config.yaml
num_hidden_layers: 13
hidden_size: 192
num_attention_heads: 9
num_key_value_heads: 9
head_dim: 32
intermediate_size: 512
vocab_size: 4096
hidden_act: "swiglu"
norm: "rmsnorm"
norm_place: "pre"
norm_eps: 1e-05
positions: "rope"
rope_theta: 5550.0
rope_fraction: 1.0
qk_norm: false
attn_scale: 0.177
bias: "qkv"
tie_word_embeddings: false
parallel_block: true
init: "normal"
init_std_qkv: 0.0592
init_std_o: 0.0116
init_std_up: 0.0592
init_std_down: 0.0116
init_out_by_depth: true
init_mimetic: 0.7
optimizer: "adam_variant"
learning_rate: 0.00147
beta1: 0.9
weight_decay: 0.1
lr_head: 0.00471
max_grad_norm: 1.0
warmup_steps: 389
schedule: "wsd"
decay_fraction: 1.0
decay_shape: "pow"
final_lr_fraction: 0.0
batch_tokens: 16384
max_seq_len: 2048
doc_mask: true
train_tokens: 142000000
max_steps: 8667
dataset: "wikipedia_en"
MLP neurons of a small language model. Each row is named by its layer, matrix (gate and up: input weights; down: output weights) and neuron, and shows model dimensions 0-191. Each number is 500 + 25 x the weight over its row's rms, rounded and kept within 0 to 999. Numbers have three digits each. A neuron's up and down rows have the sign that makes its largest values positive.
Before each neuron's rows, "fires in" lists the words (lower case) most often at its 100 highest values on Wikipedia text that the model never trained on.

fires in: "in", "to", "before", "until", "of"
L10.gate216:472500518473534532485504479526476499457489469517509494510476504547474472494467484497500484516455462519503532528543496536479513506452513527507471515476499521502496533517525536484490496474464491512509526517442501486482479463522485521482503523466516475479512588548509488498522496524547514488469502557505535478469490530563509514499511527453473512507474475524510507508536482508462483486502493456500461522501477517458502533483478510475513484463483500490479478486574527506492490521474482481511461523504513488524484494523488449486512477522473514525496490483520528514465542474467507498
L10.up216:483490470476493488534487523500465514523537496488521509475483489484480454489520501513502495530506514542464504501506473557467495508507508497508457521566483521513513470495522492487496496482490485553480493491512502499524524502487503489536497537480467490569517466529538471486483508446489454452452495506488472502485510523535494511462497501512487496468563509530500486482477494471489476511482494467493458519505516516520484518522504469481491516462484478503491457504495498513573497547485472434467490559463510464489500492489501548517463497499533523457524480494524496497495515493463538520
L10.down216:483465454493539471523487524514476462455475459507523562514499561527511518503501507470523485470508499486478526514492499514518502521472511494477481514466485486497519507502557498503489537499516510526471460520504538472484480485487469527480493509521500507504546506484457518508484482535529468494507484488506509479510504491520495531490532535472523520544487533443559499481492476490528506487529517507448475510496498498452550512490505474512498513502512489529508489513490494497471568526460492503509518491491553533508546494495490507460503479487510505500443469492515465523478576462454482496

fires in: "they", "took", "take", "went", "go"
L3.gate167:517510481539482541501486489498509495512500532492476505501464535517535488500495507514504470506457518507476496500502529457517480483423518509474531513490526498480515488505483479510503503456454454458489558447527539506488425532532514502508493504505497512509533520568467506555505496504505487485548569465495483484487553522528503529470515514505513497502475536502489479484487504462492481529503518492524487466537517503504478544507501513509478460514495507507552486512510502483488471525490482525470469510487527498512517492539504445469515538507501493487526478452509516484453498524496469497
L3.up167:495494501508496552493472487441572486482511489481494500498514503515522513495508473461513517560479470476445527545488497487494535486475509524460527506459468516479491469481504475488485499561464482547514471496500498414477505492489525468477491490518515508473521497462500468501495480482492520524526485509502504479507545504522529462533500504530499495518492458532517514461481498489528469504528515514513498495470501490500523506535495526465484459500443512507501518491510519478483493495494508524477490496433468496508471494485504474521495483485445441499521497484475500529495528536558539479
L3.down167:509440497499505505464507518483497495511532502492457493478533514520539525530512493484509512486474471476493486508491481475542514475492526535505487476438487509480477503504486478495534472528494480529508491478493503483522482475529498477477461489470536487517514525485515461490487472497490484515539490471434527506542522473480506488567493499487511479506518473510504499492487482481501478528489515516541456502496469479468519493537502511467564472545488450453502524511478530492500534529471563543493465537506495460505468522471457522494542504478434501512521519464492489518510508537488527474

fires in: "television", "df", "fw", "mf", "radio", "sky"
L3.gate43:503511528511462497472511517543530547516503457498502480525499448513543518491542474474474563466498524503527551470542511530472510476502510490530528465498510475495501490523495535502484475455460493495518458508503518512472466470528488509494520461521480486522536478532483496517533492501543521498521541490499499524567515501465503484470486496486489488476504466483515499489529485527498511480519485503500488543471510519491521465478495519502509502476519541552481515516497489533515494547484489520552498452479503542496463520543496482510500482479522427502517483492503524468446512477472518529
L3.up43:500488514425523463535488493521501522495480497481503487507511515516519531500482527487550456504514485481505489517449490532517511531464508460507480482519508504498524530528492500507496484494472451520526545486559487506503498469544487455476514533513512521515476511477506489509518540499504475533492549487499516462474456412503492506463500496491524488508550492559505501445476502485497469481514477514479475512511501478514515501481480476550499480495479515499498489484540479479507497481500480487506472524507507476528445508492487522519509474480482500540506499565492521495558468494567488474
L3.down43:486484531508483526505525498519509531462476457498486471464500456522500583510495490485465528456502489508503550493522548521508523465487556485536508485463530505495476494542497484503476454456487503497516476500548562535516487491507492469521495505498510532504514489502475473477528554493477524503474519450526517511555490486480472527530473477522511524473500520485511500501506472503464502478536498508532473519483502528492493468482467484517478519485539517540506501450490486541491487532451506515489524506487534477536467491530523472539509515487532481517515500544468491526508497537483510494

fires in: "as"
L10.gate360:515526485526514527474545501498448523498528516539539478500494464516491505499473549496514494538519508494523538513527532494511507549521480559494511532525461507481502474523500470527490522446504486479501478490498507514512482490505520538513475503494482490467490499485490472513522501533528486523553507496506518541465498516516462521495556493503489523498519502476509529433483481488520516496462488526516496510502515519497528499482482521565449521499481518527486497529550532516480505478492484512499491478459516512450521537461503503498490458542566479500476471502453537477544464499535531501
L10.up360:558520485525500546507516528495496472485517486498473543496499506500526495496483557541535473539516432514523487525525523524509526492509453509524499499524496499515543492519510460497482509502515489472475502528496532506490505536482488494530463489513481511485515492497516527563507498531497498511500525494498533481519495465497509529509500472482510501501508519472464499440508475492498550491462540507524502467511520503449570491491532523526486523535520520516498530545551537459493510502491496493463472558503509505524538542491531515519547496483503496478489481463474495536539505489557466517
L10.down360:518489491514484536466474478521509467498510485482468499516529548484502487510447496513539489465498492437500488461502489528524513459532523559535499503489498505494521499523531461494486515487506480492508524485491519508490481492482487485511459470487490521510495479456517537465507503488501498460481511535528536526502504499485479496480501491461466489546497517495460494486497479464475528517507523488556457491482435509489520448491577524515500529498539480479515513530499539477507498556496480450513484518456506511522514481522551518508522494488509515495515486461503499501498500549544445546

fires in: "is", "william", "joseph", "george", "richard", "diameter"
L5.gate230:491462488488489521463521543485456519459482444498465514513509515502482513483459477497506487500494502487445475522530534501502521572457488550484516468548512520461500482490472500533489551450509493542471466505516478525501516514504469507476529515541452478476492527526533502453485523512497474483517519543484472500520476495509505528487511545511509475490489516488506523510527514520508490507485493526448514462561499519517495499473503517469520479475471498508495497466437517514503491447474539523485495465454495475515503493517523495490509486519518465487497514533474479492520549510508491471
L5.up230:508523502507440474514515526455519482534504524511465518487499513439489486473478515508468487503507506480473527502544476507469518532505470493540502516534474516540525512449533488521486522503487489484516438533469485504500499523522412515511485455505511522478534461467482514475475536529460496544523489478506513466501476517478482510478525513546526491487533550476504473496480484486501496509505546522525479454501506546496545485500555490500471485484495482517465486495494507509485469495499485509508486493469485507524531467525513493505518503456497489468451540524520500510528499471509457470
L5.down230:518502506504474508527461502486502480482514510524508473448545467480504474535462531529468469532507480526506463487496445503516520502484457511503469497485529565549469488525499457499468557537474482501511496528498522483531527476525503453535546509524521515490499506496520521518484528496481490507484474464500504493481486515487525526481445517478505499502437531498516485502515486473493490533480488509489531471469479505501554501482532541502509524516507519535519486486491467495535529491505529493544464512505501437474470499510529504507520478506486507478476568484455466509468463503499525478

fires in: "was", "has", "been", "in", "with", "hydrolagus"
L10.gate222:533499505450509496516539497517503483499490493518517464537521494482529517502471503508477473506535491480476531481497466492528507504487557498506516475543489519492531511518489503501494489490539488466488551518506448480530504497536477489503472488530487506474532530527531515461495502501470494446544533466533508464525541494461476484467498506494521491500492546515510548517494495530528480499485564507506466526523498472522467511489470504453477514463479488508554503500498508472454533560488480523490478510519499500520512537495516532478475514531439522488449462496469486495470529546480487525
L10.up222:532467520516460481464490495512518540519494487508459556539539472466515460479472488528474505485506500534492511498499463494480542514460476514509473473502530477513517536492499522522530540466487477489487523537512502521482511463492505478522500498493495526485531478501547524490548442540512474507487464524506451496567560516535483491462517502451490512486482512494511538525516515511503465540511504512497525483520504504538497512470522477485495480499481474569522476482514467501451495488468482521508480499482525445495504520480516486537506480502491527498472486536501449478479521524512532498
L10.down222:477511494516508510504508514478472495501482501480534454508489497532513452548530527515493475502447524467483446493519529506509529475486495515501539500486484539452502541461493478563468502505516498471521531542502454510503528542484525495490474464553488513485474527526460498523509482487481503478497503519482478512489526473505484473505506510447524440477495539451494480516549497524515532497509478473500503554546494517472508491490523511494488527504533534535488480512505512443519507508506462544504500523524548442519483484493486499500460482488466531484525492468501499473499512480493489540

fires in: "built", "ground", "published", "opened", "designed", "completed"
L2.gate72:500537488515523485465463512513508515505471532474494485532487547461492493500516542509475537510534529502480477515470512469490555477474469464459508512472501445514478507507506503503502524474500486543529495507500510501458503531473490519482505498501499519537505468506491502489463496463485527517516489544477503490502551463462501439505553518455483576497524505494493535511490464478507570484504519520479498520514510497504525545459485509460495525463504483469505508480468471514464498480515519496470494531513537526513484496532466507543476468531506516473481498527529506500490508508460549538
L2.up72:506491536512483509508515503537476504485477494506492495495480495533475496491507526495521443490543507513502485509498462517521492501482520525485512484536468442486558515518481511503517536502493495512511504495511510505500495445500523541486517515485519473476496541498512510479506510523514507539469486500493512532451479544484544505540477467500476529572510455480464482510510511477495497451489524505501488477487534524480509499523502516491534555543519520510493519563474479498502449535489491472545521509467495489510488444507462545524484472494489469517551502486534523429451485471526504519
L2.down72:538500493540514500503500487515496484497507449480514541509519542469500508501498519517548507490539516519513472497452483514494464479466520534546493491487489464486484485551502507499532529473476474510528513526510485516504495474479496526516507469524507473502439542487497502505500457517497499516497502482489477521492515495516499467584517495519473533541501498514474514528502508433465500463560537510474430498485478500511483503442513529516510553506502491516505520519517508506446514558490488485489473523477491488487567493528511487509473487519497524498503488473543487491457513506531524529

fires in: "the", "national"
L7.gate70:509497519517488508518435516488492532491481503530510529542514531493490500480473512498497496517526473484533518486485544513522493498486450495462458485543510515527540505463510541521531509496495522471494521490524518481487498474488535539517485502465466495481531520535499485479517482452525500503450498511464510499478495477497494546482554537493470453465524504519520533444542512515487489489512500500470513468503520484505477475546490512492508532497489543500491517491508439489450504479516507492478520500512488513497502558516535486553515501524476442501492510476523464462525461490572511519
L7.up70:488494560528501538448474519528496487527504535489495478458455483509521504516485499535500499517500503463538507504480493480476513523505542474515518531475504493504508486513534518500510506493548531506486472501477503490523487524514533463480494512505512504504487466503508535516532511540468464523482504472525513546486533568475524540526510496510566515529443480526542479489483519511522474499492523498512464493463539499517486503458557519550516475486480470498473496457452506498484499500489532488509446508501555502489515502530526528498469497473466523459518482493494549454515505476496490525
L7.down70:487512507540540528479487511460477490506538484545505495474500538552499495513499485510512487533508493479511500483536516476520501504530484532524509478512496445536534517529514525473488522518505513496467454468503507524550534451527519540507466526473540509458499520491527523517488488513486513516472503527493519476426529510528496465477514463494560449541492520500539521511451492498497473486486504512523534529532476492500477499498484536490490497504479524500511505490483541489487485468535510511537530496493491510481500486472465490492523453558511490518482520482469584500475476480510489486

fires in: "as", "titles", "court", "titled", "follows"
L2.gate205:507521507442525499485510487499516524499497527462511481495496494475511495491475523533506551519490509422537498498490515431508533519493506551472470530495477500499483540499512499556527491502479516505490553470547482520470495480509483496498470482494510495475489485519474469526514522495541525435488527456532536511500499490482445456473538531509539465476506493527476479487480514548488492512486473488494506514497526460493474480469516515511433529467507499502502502499537514491484494501498501522475473511534493498504531494537489496464488503502548521505474531512450527541448493502535481509
L2.up205:559484514498522487511503487497493480466498519493507492492539504483511500476504494527513464507459560463509542514455483509513505478522504455497492540494490509461492471502486532532557512492528537587463521522539505468489523505550431513505516500507509459523448466480513464508506522502463483514518506517548503544511500500489484538554507504506468448476473477523543474483484481522504496494500494480527485456536468497489456519484480508518488518469472500472502537493482511535540483455528483496469500495506519518505532516492504511503521515496503492523537492498501491456523507479511475495
L2.down205:560506544482491532502476484519478516484489549481537487510550525481514500547532520495481444503475494480533542491492505496563499511519499493503461521472510483506500539508509535469553516479523465505484514479502510496484497500509455510504434462470480486503462478459508475467514508528518482481501506473513552538494524506454488494552501532482506460500506483546511477487506498500477505482513506489492480488502458516488499485522486518504446521511505519499517477529504530523564464490523507509498462513499460448482529483494509514472505467498536502509479533491494501526505460459562478504

fires in: "de", "santa"
L2.gate119:501503466537501498531500507457502585509472482474503486489493513494441507530514507473514512456478520480464478512511528466477494529451464495476490510526549553517487489495524452538475510516538525521490514494468489506482503481479517545479507503485506509482480537527474466492483486503467486481512516498523484496488488548508499444459465512474509505513482524511457504468490498462507491449514469505500531487515516516458469530519484499488466491481492485493476472488503502477493475487451522495462507505498515520451459506534542478488497494519528466439532494493496506499556496461452466500
L2.up119:514529494476486525505510458488526475534510510491492460471510530469482486503526521459461536468533523513509504541526486512488505487504510554497475476491510513461516474535497440440451522532480477543453504486453518434493483509506485536509481532524466516491517501560536505510511482514507507492537468494525454492485509511510481516495485536507484511460527535519477502508500507516464473511518500504495484473495498495488489461503501503519526465499494456480523489465479494486502553504461480546518533500484536490462515476508540489454488468468496553493509508485480493565497503493487511473
L2.down119:471535473482493516464523479497535463504510483517481458512519505508490512561493461467444486517490489487519496467529486498457495483479511536516488507483505478492477441485539466479462485533493510503457491498528531558490496549477506490527482530478469521464531511505526477500462475496516485504525517472521499494435517478483470519469537495531468508472492537486486520494474516502504483513474446493489453464477509500507493474539486534504509494510477536519496497518505471461458536486449502524512491477514509503494486557519493468466554527495480525509535533511508527499521523490494537531

fires in: "some", "4", "many", "every", "3", "11"
L5.gate206:504506503518489545501542479493504470499503534481469495529507496500553519518524503479540496512452508501484524464574473500507532536514493511521511533525509534536481466481484524495514531491487505480454516513536517524456425537530507517556524501473511486514505472500485515509518530542475466565499498493471508501519494533521495494521509477498468461505477491509466493481490516451486471485527480466512484498515537475503512512536457541541528524513517544492514518521516514511492498481485482484536535448486507513484516506463532506472534505487513498521463458491506460493490528504495473449
L5.up206:523500437505506487502529524499513513492519485456509503510481557476490481497475479517493533499477514517480503539545506523440544480490518525509450487492499502500461502475442486495523486493511516515513446496470487431503491507487475523518519466525473467505504465547495562462538503505460489484518507487469535489468490517490491485500497492483525478497512469512557468499512502518484480511510523526479502561492482529484525479490554501486467491534502462496496488520466542500441473486485496515464529488506492533477489515519489490457492483489472519494424519477515543488507480494491498517
L5.down206:481484477508510476519443507494478454509462518488494493480482479521502471469504491475499509525499534481512540517543492476486501484508496489516477488509496545509508498493474496491559483525521461432510474508486464524441488477489511504465527496507488428504499468491555534520451515483507514507495522494472527505488540489523459483539514532520496504495493517517484521474483496521492513493495518519417435501495462487490517518460489539486518511479523509483522510499544487444450453508498519549494501516492488544506503482512509493501508512504497455522517470467472493506495562489525521492

fires in: "cm", "mm", "boston", "washington", "charles", "kg"
L2.gate330:481511485489491487476547504502490520471505471478504475483506556479521496479510483540512485513514524494485485471465472441495460484478528450512525553454546540497552483495502481514522518517476511497455488523499499511490459525493508544507514507483483525503503491509496496488504530444507493471515498503520484536532478498482502480496482544496510526523485526544498513551489523504540518517497460523493528507484522542508529504489488485517476483495515496523511495433469486550439486549508499529469538470504492525478520534493526459491478449482443484511512485485472530492496487540488492549
L2.up330:524445501507519470469510496480516498478522516499458524489530507534495470515474476540529468496508527484499510542475517504485520481530507439499493494511487497530486467522515479506453535503527468493477466498524474515464450461464485507498437506513523474482524489477504476524509471509536500486495470494536496499516481482487515542485468462500513511494444483521506551491518579491501470489508535490481551503511484497510505498509492555506458487526496459449527526494509470583524493521501519479465488488518506481510485473493515489511460519468457535487509528523466521492510501497504498514
L2.down330:462483534496509519498522486524514500486509539487506466516535519524524467464519518520505501496499517473515549521494493501510555474520478488495528530515472503549495492508509456525496541470507510498456466495538517526484505494480486514494490492493505497526497458511495512473485509522477509540457446488468516519500455504428492566543491483477471547560506466543486485475486503491512474468527501476483507525517502545481485437537548506502497478494517478519498510466481495546527500509518477500498469466532500482501514526478543473537514465488522531493538536506497536474516518532493478482

fires in: "book", "album", "song", "episode", "house"
L2.gate369:519517456462478482457533466495510509501484501487489484465508530490499483495483509501513475519530495484535479522502490516523566455503497480530543551499512502497472557519508454510536486520490529546462481504534497498505489469474498503503490462534457521493473534471502519495530500475545506489473513499502493574473507519537460500511466536485490513468504492465483502505555522485494521508465476482484494493445506484497493478462495535498494510476516499525511542483534472496541479471539479534470535489502532510454479506518492481512472539472516506524481536525529457465477498481525466509
L2.up369:519544512479483510501517463495491545509460506471535476488512470497472510513507546513490537506501543516485498490519491505479534481526513459499483549487548525487479515489481485499528470518529542476474498468518520493484484490513469494529515503501475485511495510520513526481542496453482515465525499481474514458487510452495491542497487494499524474454501522502493484518535502491533509487523551506536512561490510496514490491470493528537501530536492468449471489503492491515451505452494472553499500480481491477476546489513548517419493480515465512486438517465494515535497504488518536468
L2.down369:490511502508506480533525481490481515489500515481486480513508499547540521490486527537492487522486481482496555478507510458496544465474532466516504511516477478489502474546485502555530496496519511472454500453535533503501488429485509488498484488492501458512456515509495480499499502499527512461516482513506499519491506491519491503485492511509511495503492495478497513527514520514529509478525545589530465534500461500520499467513532479517497519543502484497515462512514525492498583479533523513530537501452485447469513522528526519491502493481498560530497475460527482546515507537544533481

fires in: "000", "00", "immediately", "100"
L3.gate119:437521492529483463481491473492510540496455484441489493474491517459535515513501470486511504456479537498513538484501501567486497521459515479490478531483520522516462478465509492533489526510477490516506522500491508478478475457483476475518518537546460485485487521488488489522511538483531494505457474504483489491533469495511466540507507543502513497510505501486479504459502472430484470472525457497515503482483566429500486515478490501506498479508515476489522486524489484509475476508464536477470510488463501521481484479510468477500520491452482502501512467464526496465471535458505497465
L3.up119:484478511479479486534547482507526527511482515463508524498478487493493499479512496532522485458469498541505504478489474521507477474534529463486517519515480492565486492510496461485506478481511516481534468501529491461486487486496444505529507482501471511444459486486502490505526493457525439452479492525471502484541505520484519473436478462530488480471522449492514566475524487463486502519515485503463501504506508480512562521487486493521493511512479530495495512523522495522517533499516488529505506488505451472556492472470500499513512443495506499514457521458508471528547467481486507464
L3.down119:537482502487485505506520488504496542493502514462488518499493520492505483538516499478473514476471465529464489507530517544498492509484541521458507455473477478532478445554462467513495498525512462481493528463523502501533463511498488516505463456503483490467488448490515504488539501502453487475499529471491511517537520502481559473518508471494493479495488481465506505488514505517466468532501496492451451508505489535510563502482489455521455530482493478537486495533492517502525542471533493519476448484491470448519511515520509480548493427516493513492478505506503463476484490483527491487

fires in: "had", "who", "left", "states"
L3.gate165:505517512509491500530499472483484542455486511486480512494518510510498558464556512462483477485492488492483515488471460543513521484476515488524515532513528560501498500512521482494555492510487500567514476520510494487495486499490501492508507524469546452509503486488488431479457511485496517481481521492458533504486526511503467472490517548482533495482528480481476493522469525478493484490502483510485490497457496473551504539546503486468529454495465494505475512499515473505463527465484504488534495610481495503486463466464444511479486478507482472492522469511504508484501520511500490496
L3.up165:580479505483536508499463488517510530493492483480505490501517532536543486495510486504491465529496533486512521531441484532501517507513510524501526546470527525533528473471510518490497512516514469495511554497536512453466495493511481500524504518492497515498505503512485470549512507505523500482491519518492558491488504527484454515456502502511512474516495517523489460495461468445500523523533470514559531513532483515490433549557515491443503523485502524495524471550479516541478554509488505497492491464500493521522488492516493486493494531509481471512520457482477515532518453511525501497
L3.down165:514514540498514480456489468476503494501513475515539495519511472485518529489524510481474516490489472477511527534563485500487502476525510539512481500500470521509564467509497446528535481541455511488511524499530515443519436484479483494500521521514509525529520484481483470518502505527456475470517498537446510487526510472506511486462479522489526463483509533495450499525485486505524539506481510544497523524478493473444493492564494522488484493529507510522489479520481544467467519467494544486547502537519514457474504513530497472492494516523433499505515491524530498492498503515497505466

fires in: "years", "m", "of", "km", "middle", "the"
L5.gate233:476492522496540520492521526479507509492492490501506517457494495503471479483524465505512499536510512484456499487496529478521511461511475519487469536538479510525541531493534548535474544524483507523465495486497505478473505516511513484486458508447513488470493512498504444491491479491518527517525464544492491493506460491524482496546571518486518508479508531497520472472531533527513429463488499489526443543491532484488479489509486488519518473531453493450463510501556487478510497542475510489481441545498488503464519532481507470494514472519501489495486483474509482495517540499540473479
L5.up233:471459490539470486486496521495493505556491498504488495487498503512505491520481496479523486538534465486506519491488493469526512464534535494502448462463530438538514535499484515497474520550517472525481520479471522537539504462505499518512506490524471488515510476479512538497432509454535504471500447513484498488510469475429500525453461463480516532494458464517533476502500480529522474518477510473484512511506491513474488562527509472511522515466483497513525485542482498504491562485502510470534489492530487495491504489503452510498476508508513478496487533504550512470520475481531512507
L5.down233:571475500453488489514518473516496499506499486512486496494517543513513497423519494530488511480461512550506532532517517496463494531473503526463548486529487495505491478506512495483510508477452504490498502529473454510459450471498479512486515487568490480566506494524451465499506532551475517475480526508553526484518495515539517462417481482509471483521506495468497491520511506520473482499495489472447502508492475504492524537484496480474488504479516544455494488488504513491510487497508499447477489505528477513490495500497518462499524517513498546496484485503506530488524446519506504520

fires in: "japanese", "british", "american", "america", "pakistan", "florida"
L2.gate27:518538530528493483497516517500463514527432511494494534515485459477483511565501500497487522474501491486495500502537484496530485496514491492505454507514511479549502462494469558488508493477517505483494482505485519503491492521509490512484552509486471440497528476502503463500494446510485477532498509519532476525529517477547516490495514469510520526496512536490518489532473454459488443490548493520493479511503550555494483481479496531516540500481496513499480498506505468564510483507554509537488514516515495476554433496490517538526546509460485498517524473489482512475494530519500482458
L2.up27:534465529499513508476495497478531490512508499485531548471507484489506501495436491464475559521474508479533510544507525506501532512520440508530508496524482522546458471474505533515493509492474497496495486523519517524516488495514505507493448527452525471569520550480523465491492459533487481474472486521509438521499468479503478527558518515523500513495499539506526485484498486506467448528530451467486486496526473480507488501467519496501470490510497472514484538522468471513536500502534507530534478504546503520488497540519523513532521513485518507527507454521474485490525483512515516540
L2.down27:497541510502523544504548485505536480496470490469467498477500490484516521518481550506544484463487489474469520518522488514510538517522487533499525512503463492488506507501552474481505544482485486504524503507474489504509517479503504511516478513546510505536497487473494507473493515498504526470560471440469486461474510483494535496581491498524542506493472526485514510505510520506497520544487525505502516552532496574536477495506487492525518502536532489509510534480475498479462545517500519494504520486549454479472518475523501464535494434507481503517492516531488514482499472534547468534

fires in: "fw", "racing", "mf", "military", "df", "fra"
L3.gate411:497475524461536480531494512505511512503467494550514554533539494490498505483498489499476482513514529510544518488456513508516479517492541480465569473498498499505490512472522466494489493496462487446431490481542484466514500473495511509504528487501512480502493489516490510513504480490536502508501530537539492523538537542473490475528515494467518502526451452482523539553509504447508526488459478549504514529495505460549437490515510505506505537513472507523538518496532504481535499488502525496501499500484485490485490553473486485455458479518505505487497477463456535497452501495503505497
L3.up411:533505485474514507553522538492526483475439493541496510480480455502491447490493510515507531490515515481447503507542514472481475494481517471483445478485488482501502523472476502503515471464506451526524500519551502498504503488497459534514473521484485494481502519495517504499538462502524504476462518525520546559534493507484493478451517501475501498503458512519578487502558496471498468505513528482478510494519548496448509488536480499520532498538494544512491481482456514499489483502497487470506528478494479454507480529527500510479512506495487482507530491521501486470471476438490485551
L3.down411:506503502515469458533497508547469534496490461500476505515471499513498490527506557542502466515529495465478548490512547457518501441475551483495519509536511499516515545499507544499469463473491506512495508503508500541506469484514540549506497509505498484474479499525525506540499499510480503527550500504497521470513505510545460513466498498478489494468525494495511526500494476516501503521479473566468511494505499484476522495541506494552522521517559524507452474527499479525485525510523470479472518518535462482480558496472509549496499503523475476565507469470475508525521504471496509514

fires in: "km", "w", "website", "walsh"
L2.gate127:474483484526509483481554495475530518516494512487491526482457505502506516519519520457520498481479519511495487513474436481497493464517532479525496529471491491504497467494537508536496511464476453494493489500482476508484504492495510514511482519514496458475484508519519463491532482454520515491449503509448468506518453520507504512460493528464483508482524462515440509509471541486476485485454513508505478493534562455546481560535473468475509524503480469559498541446511482501517512463509494450505531505492463499507509460464488501476518516528466514484496512504492484458527535477512509515
L2.up127:505504459496529456538530467499510532510490573522456499500506516488485524477490488487503509459506523512510473493494454463493477484535516523487515518509483511501495468498513505512481478478476475453486510470493495520487477526525516525488481449449512495497512518498527485420527522507510495484474504522505514473514506486534485474497525496478487478509529468479468499515491514543480498439479515487490466492542511458530445513531500439507509477477498534541460510449469508518511481490467502458488560467526551486492499507486510520507502458515504489496480536500508507472544537454485516519
L2.down127:495457473530520501492516509473506462528470520516440509482500501524517493484454550490488498508479514504515455499487496486515497466517530540518462478477491486543507509524512519527480516499490506476494487504457526514486465489501540486553461502480513504494461484507540521517508505496450501490477521491508533449527492505481500505502507509490465541496518506486506511485476544496486473481461529480478476492509484521530480525493537460512529473524464480545458546491493487501559501530485509480527632488476483473496502460493514513520510487493496531512454500526506504492498529491487497526

fires in: "japanese", "german", "code", "american", "specific"
L2.gate111:526465545528498518514510475532496478488477525556496477507478455469523519422505505516500486492476487527499511496480460460486493511519457497534437532497533539475497513503514496539502520507509473477478469486533547443496500483524500470473536474479472508506538500493503521528468480508519491504517498496474504516506516540535493583491523528513457489478507443498486483491514487479487489484491458520490499553494569474477463489457501516516469519492521529469502515498528490497486496533474495478529515467525501474536486495518510492497507491492509514475509502461485495493498531517561487528
L2.up111:487501498507514484529502480545457528433422474496491501503502495483500480472508513473527532539461500456479495486477440481479524515523510478506506494550471523499489525548502493559498525522481489483509525503506525533540490489485471561499531507494480501504501510519531487515516491546498513525503550538529468524521438488501473452497552492506524488481522516509517508458468513477495488509506493474501538519509525518507477489519501541497435522495521479510495502470473510473477529448540495513495493517498538490506535484462470501507465534467536485520517521518508516493478524496518487502
L2.down111:521441512517514529512484484507483467460467488498486565516481460480514543533506513504475450485511493458492543500521508488528510516542514497539446531501492551474530525511521482525527490511485484473490516466543525501521514520496479526512476546488511471492530507487518505530498471520462516526498475533479498532476457499501480508542530480479473493461506440471483504502515498492504492477539462521566509519502523490509485482538533532528484546521496484485473517467473513511512538528506511517523479541502507482552528466481514536546463464477493493523516507512521494479496494500511481482

fires in: "opened", "located", "took", "built", "protect", "placed"
L2.gate420:475519495525504483469532488484489500501512500502482441485469524472479531514494539475482487508504518518506476506540482492540500504472501505481466467518459487523498485529452460528515501523479545486464492510467515497486476487529480493447488463514523516483516477469476472498497497511568522476517514523487513476496523524545531473493490506460483516498498511488487536507506463479462530475483505514506478496495551505516527529521483523532480511570499515525484476536526502524493498494513523527508471488528437543467471450476495459483491460560531474522503468503497497530449507509529506446
L2.up420:451492485483512470483505524449477481513503497500450520504517539526505529468507524490493499496526502548478483525535534462467507462489540549489499472515519532493465472504476473484522508479523481532493509527511510490510474505517489479520481497486533501518495516518463515522449455495485506516474548511502510472484483566551533498510512540507456483494509511523496527496496495546497518432506499483539531556489550485501516492496534480490487496483517500499511456503447524490472467517467515510482500516490470502502502449473491467502536453543565455519523501499512496509517525515491520510
L2.down420:519482490491506471465447507510489496448507471519447522504498537500485505539492505517463478504538522458478462525509511504499500506474478543488478505460542508509482521462477512509545498509508484509527461481507455522504502484498499500486426477508502485557520487500473467512476489533539484462497522494486529536487502507487529475569539514476469517491524526484485499530472529456505468513490530466535455537502496515503490503488522487507482477522452499497470511487506524518479507520476514485535494500530515489498496500483472496441552423491494498502543498524476533516488502525517514544

fires in: "british", "woman", "french", "men", "earlier", "experimental"
L2.gate448:501511498517521516483493484443480505509458506545540463496503448516517458547509500547525531568521561520528480492492504503502492463469527504548499511508493469479494478504491529494468536483513475513503544496468483490502471506507512529490466463506522496486490527512508503477511459485489455500568508523505472539474476500487547529559450499454516488489491508467496512509491476479490466541532499501507458544493527511493529470502441544506497503528499495488560510496469508514516515499524504516497547513499509492502493488491543494533500489497478495521455521497526514478496476496470486472
L2.up448:439474481509528498477490525513493538515458489542483479470517500510464512505474491495500511499488513505525471509521543501485457533469477531503517478511505488517499473559484520468526498515485503507502518492462511511540511491534476504517498517494458483497522513525501459568492460478516498488466471501485527476481468466518517468502491517521480513516492485480499514481510429465450472475514471511489484503502501520492558525522521507466460524534497469461474492419518485462498487476456528503489497532503488540491458503488510485501490500425524507509521509494478512514513517497488429488
L2.down448:481533538490503516482495468489474473497496495524546531526508458432463514512509479487484485440507515495511483496462487523488477486525483478490470503502523525491491531492514468475495535486525530518469524452521447507508476504517499479481466508489527492463517460511495498487495489521502503490512539510506518540510473480487484457562496465505540477487473536443492523510521513487499498549495514472533499486483532528475491515511490510515491475532548518472527517478478516523481489477473473498487449493516482455523462525508498508519485524518481496483441543576501544520520531478462511521